Weights of a small GPT-style language model, trained from scratch on English Wikipedia.
Size: width 512, 4 heads of 128, MLP 2048 tanh GELU, vocabulary 8192.
Training: 530M tokens, 8091 steps.
MLP neurons of a small language model. Each row is named by its layer, matrix (up: input weights) and neuron, and shows model dimensions 373-436. Each number is 128 + 24 x the weight over its row's rms, rounded and kept within 0 to 255.
A block is one neuron, or neurons of one layer that tend to fire together. After each block is what it responds to, as a language model described it from the Wikipedia text at the highest values.

L3.up22 [153 148 121 107 143 106 119 163 133 137 160  95 131 145  99 100 101 163 118 144 132 152 111 111 109  76 165 145 127 101 105 120 134 148 133 107  99 151 116  97 207 104  88 101 106 117 129 129  88 121 115 118  88 120 120  91 112 142 152 170 149 146 111 124]
L3.up81 [177 177 120 139 126 109 151 142 125  90 170 145 130  76 107 137 131 134 109 143 138 152 117 112 109 104 118 136 103 144 103 116 153 148  74 119 108 153 107 105 137 100 114 143 165 119 127  81 138 147 101 147 168 108 139 113 137 112 110  97 140 149  73 101]
L3.up380 [140  95 126 111 113 146 150 176 107 142 119 167 118 116  92 128 126 164 116 114 132 120 133 143 126 138 123 117 146 121 132  94 186  89 159 123 185 121 174 129 119 138 133 147 146 117 137 151 104 125 102 122  96 173 134 108 145  73 203 119 115 101 121 146]
L3.up693 [119 110 129  78 124 172 102 156  90  85 145 153 146 158 169 141 138 144  99 134 165 136 139 128 160  66 130 127 118 161 135  90 156 110 105  91  90 140 134 154 139 127 161 137 119 164 118 133 131 129 137 120 102 130 121 132 111 162 124 139 150 176  97 134]
L3.up896 [129 134 123 140 139 160 115 178 104 115 148 127  94 144 122 115 133 174 126 136 123 105 144 141 126 128 146 135  95 120 105 103 151 170 156 100 123  88 159 128 148 101  85 109 117 149 167 106 148 140 151 127 143 117 123 115 124 134 143  91 170 172 113 116]
L3.up1121 [119 127 113 127 154 135 144 136 178 139 148 127 137  95 121 125 108 123 116 109 143 166 151 117 115  99 144 138 142 146 125  96 166 116 103 111 140 113 141 142 146 103  53 132 167 134 111 100 130 134  80 122 127 106 167 112 124 151 104 159  51 143 122 171]
L3.up1528 [202  73 127 132 118 140 126 167 151 145 145 102 100 117 114 134 110 125 119 130 141 155 125 148 132 112 133 143 143  93 131 106 132 146 143 128 114 146 147 125 145 142 157 127 200 130 135 112 107 132 121 142 142  72 111 161 131 141 106 142 143 126  88 129]
L3.up1533 [162  92 127 137 181 166 138 125 123 132 127 145 112 114 146 112 104 155 127 129 124 127 173 121 158 102 136 127 117 131 142 147 127 174 123  83 119 100 143 109 128 127 102 106 132 153 121  95 110 103 120 110 139 130 110  99 155 154 131 149 146 140 131  73]
Responds to: Main reporting and action verbs. Past-tense and passive verbs right after a subject or "was", in encyclopedic facts, such as released, described, named, born, announced; also the "Genus" label in taxonomy lists.

L4.up1642 [144 112 111 129 145 121 136 162 125  90 134 140 107 113  85 133 126 117 123  97 122  93 110 106 131 155 113 169 124  96 148 165  80 119 136 108 100  82 131 133 125 146 141 125 103 120 155 158 126 150 132 150 113 169 120 102 158 112 169 126 133 131 146 132]
Responds to: Unit conversions and word endings. Opening parentheses before converted values in climate tables and measurements, such as 33.2 (91.8) or 89.4 ft; also mid-word pieces completing split words, such as ad-ver-bs, ski-ll-s, exclusi-vel-y.

L11.up85 [141 139 125 134 104 114 127  96 126 109 113 122 102 146 145 161 140 148 126 134 108 128 152 158  61 160 165 125 156  81  97 122 105 117  98 113 102  84 149 129 102 165 134 151 156 104 139 122 112 189 127 116 126 121 140 151 128 153  90 118  89 161 154 150]
L11.up218 [114 144  90 107 140 168 120 137 137 129 105 168 115 128 152 143 156  93 137 139 121 123 140 136 107 170 125 112 140 117 105 105 166 123 126 144  99 111 170  93  98 123 168 103 100 142  88 113  93  93 101 128 174 145 155  96 104  95 107 136 187 168 125  98]
L11.up1052 [139 140 180 102 138 163 133 128 155 101 119 119 149 104 112 133 141 150 119 106  98 102 159 147 136 167 177 186 136 119 142 128 139 115 157 140 146 101 114 128  71 126 114 118 161 142 111 143 110 184 117 101  69 131 126  91 153 132 129 141 119  82 143 117]
L11.up1083 [117 147 144 141 136 171 132 123 133 131  95 182 140  91 140 178 163 105 100 134 120 127 140 108 111 138 131 142 146 150 121 139 130  92 135 137 142  96 156  99 127 141 133 122  84 137 130 111 114 183 156 139 147 140 129 135 151 103 161 126 104 167 144 147]
L11.up1336 [118 131 111 101 139  68 158 100 112  84 133 131 150 141 159 154 125 145 101 123 109 114 131 126 155 100  94 115 127 120 104 120 143 127 104 110 147 160 152  93 124 133 139 119 125 107 120 112 128 150 140 150 126 141 153  93  90 173 127 142  88 132 161 111]
L11.up1519 [128 169  67 122 117 131  98 126 162  96 174 153 125 113 131 137  89 130  47 112 107 119 129  96 146 112 134 128 120 149 125 122 125 109 134 121 121  98 108 108 151 160  94 141 119 150 130 119 138 184 165  99 122 104 145 128 127 105 131  96 145 139 170 111]
L11.up1642 [120 126 123 125 125 131 101 141 140 145 116 134  79  97 116 123 131 162  94 127 130 146 142 128 112 152 134 167 117 131 129 159 112 114 114 116 167 136 160 102 122  80 163 101 165 151 134 100 141 169 101 123  82 111 126 108 182 136 155 116 137 149 153 111]
L11.up1795 [107 151 143 140 130 177 160 152 134 121 119 169 130  97 126 157 161  87 136  72 126 116  81 153 124 156 120 109 114 124 130 112 155 146 151 107 107 116 125 108  78 125 131 158 119 157 164 148  59 155 136 130 141 131 133 119 141 136 103 110  92 130 106 119]
Responds to: Main clause past verbs. Past participles and past-tense main verbs, often passive after was/is/been and before by, in or to, such as released, established, identified.

L4.up1582 [151 129 148 117 111 104 110 136 137 132 148 151 145 151 130 134 110 107 118 121 140 114 108 155 140 117 149 176 134 149 162 120 145 125 120  97  72  74 138 167 100  86 139 105 128 119  96 126 105 138 153 133 119  95 148 142  88 144 111 142 152 136 103  91]
Responds to: Passive past participles. Past participles in passive constructions, mostly after was, be, is, were, or been, such as used, given, built, and suffixes like -ed and -ated.

L11.up83 [122 192 159 156 118 105 153 142 153  90 113 131 118 143 133 130 120 118 170 109 140 134 128 126 144 114 140 159 152 170 118  79 133 140 137 109 125 180 138 155 121 154  95 122 133  88 129 186 136 124 121  93 124 195 110 120 133 149 138 118 151 124 115 138]
L11.up573 [120 131 180 131 133 135 106 163 117 148 108  99 106  81 123 104 105 106  73 135 145 135 159 156 126 147 152 116  96 155 126  85 110 116 169 188 118 105 186  96 117  98 117 104 170 126 145 124 112  70  94 102 113  88 142  81 164 151  98  91 122 139 129 153]
L11.up586 [112 127  81  99 129 138 137 107 123 128 132 195 122 125 103 131 103 103 134 162 113  83  78  98 131 149  84 153 150 134 154 139  95 128 103 180 103 118 113 141 107 106 130 106 139 171 198 111 126 140 115 118 113 125 114 142 123 147  74  97 152 124 122 103]
L11.up732 [154 168  93  88 158 134 145  96 147 108 157 111 142 127 157 125  79 119 122  96 109  97 140 161 156 130 127 137 141 196 120 147 146  99 148 147 134 112 105  98 144 193 104 119 132 121  88  82 142 124  95 129 100 143 139 118 130 171 122 128 149 183 142 127]
L11.up764 [121 149 160 103  76 157 118 150 130 135 107 172 129 147 115  95 141 160 175 135 119 113 117 115 136 103 120  85 166 121 132 158 147 142 146 100 123 148 122 129 135 119 107 105 126 101 148 126 168 104 150  93 133 152  98 129 127 119 130  78 131 100 155 147]
L11.up983 [117 174 142 123 123 147 157 126 163 159 123 148 146 101 136 148 105  92 153 124 115  91 161 139 171 147 161 153 121 137  86 105 126 130 125 148 101 105 123 125 159 166  98 143 127 166 152 101 171 168 114 137 104 133 102 158 123 123 104 110 139 141 120 144]
L11.up1308 [205 116 140 117 125 114 103 126 138 133 149 131  82 133 141 184 128 115 171 121 101 136 111 148 104 122 152 141  86 183 129  77 157 153 177 119 131 147 121 138  58 120 113 136 117 126 141 153 130 131 144  87 154 144  92  88 147 137 114 140 111 158 114 147]
L11.up1672 [141 116 133 161 101 128 107  89 160 182 121 145  70 149 174 187 107 117 148 134 116  86 137 144 130 107 147 108 147 183 142 142 134 152 124  88 126 124  95 157 110 132 133 104 129 115 118 141 112 103 139 115 116 129 148 124 151 123  95 150 167 156 113 128]
Responds to: Mid-word verb fragments. Middle word-pieces of Latinate verbs split across tokens, especially lu in conc-lu-des, exc-lu-des, inc-lu-ded, pre-ten-ds; occasionally numbers or parentheses in tables.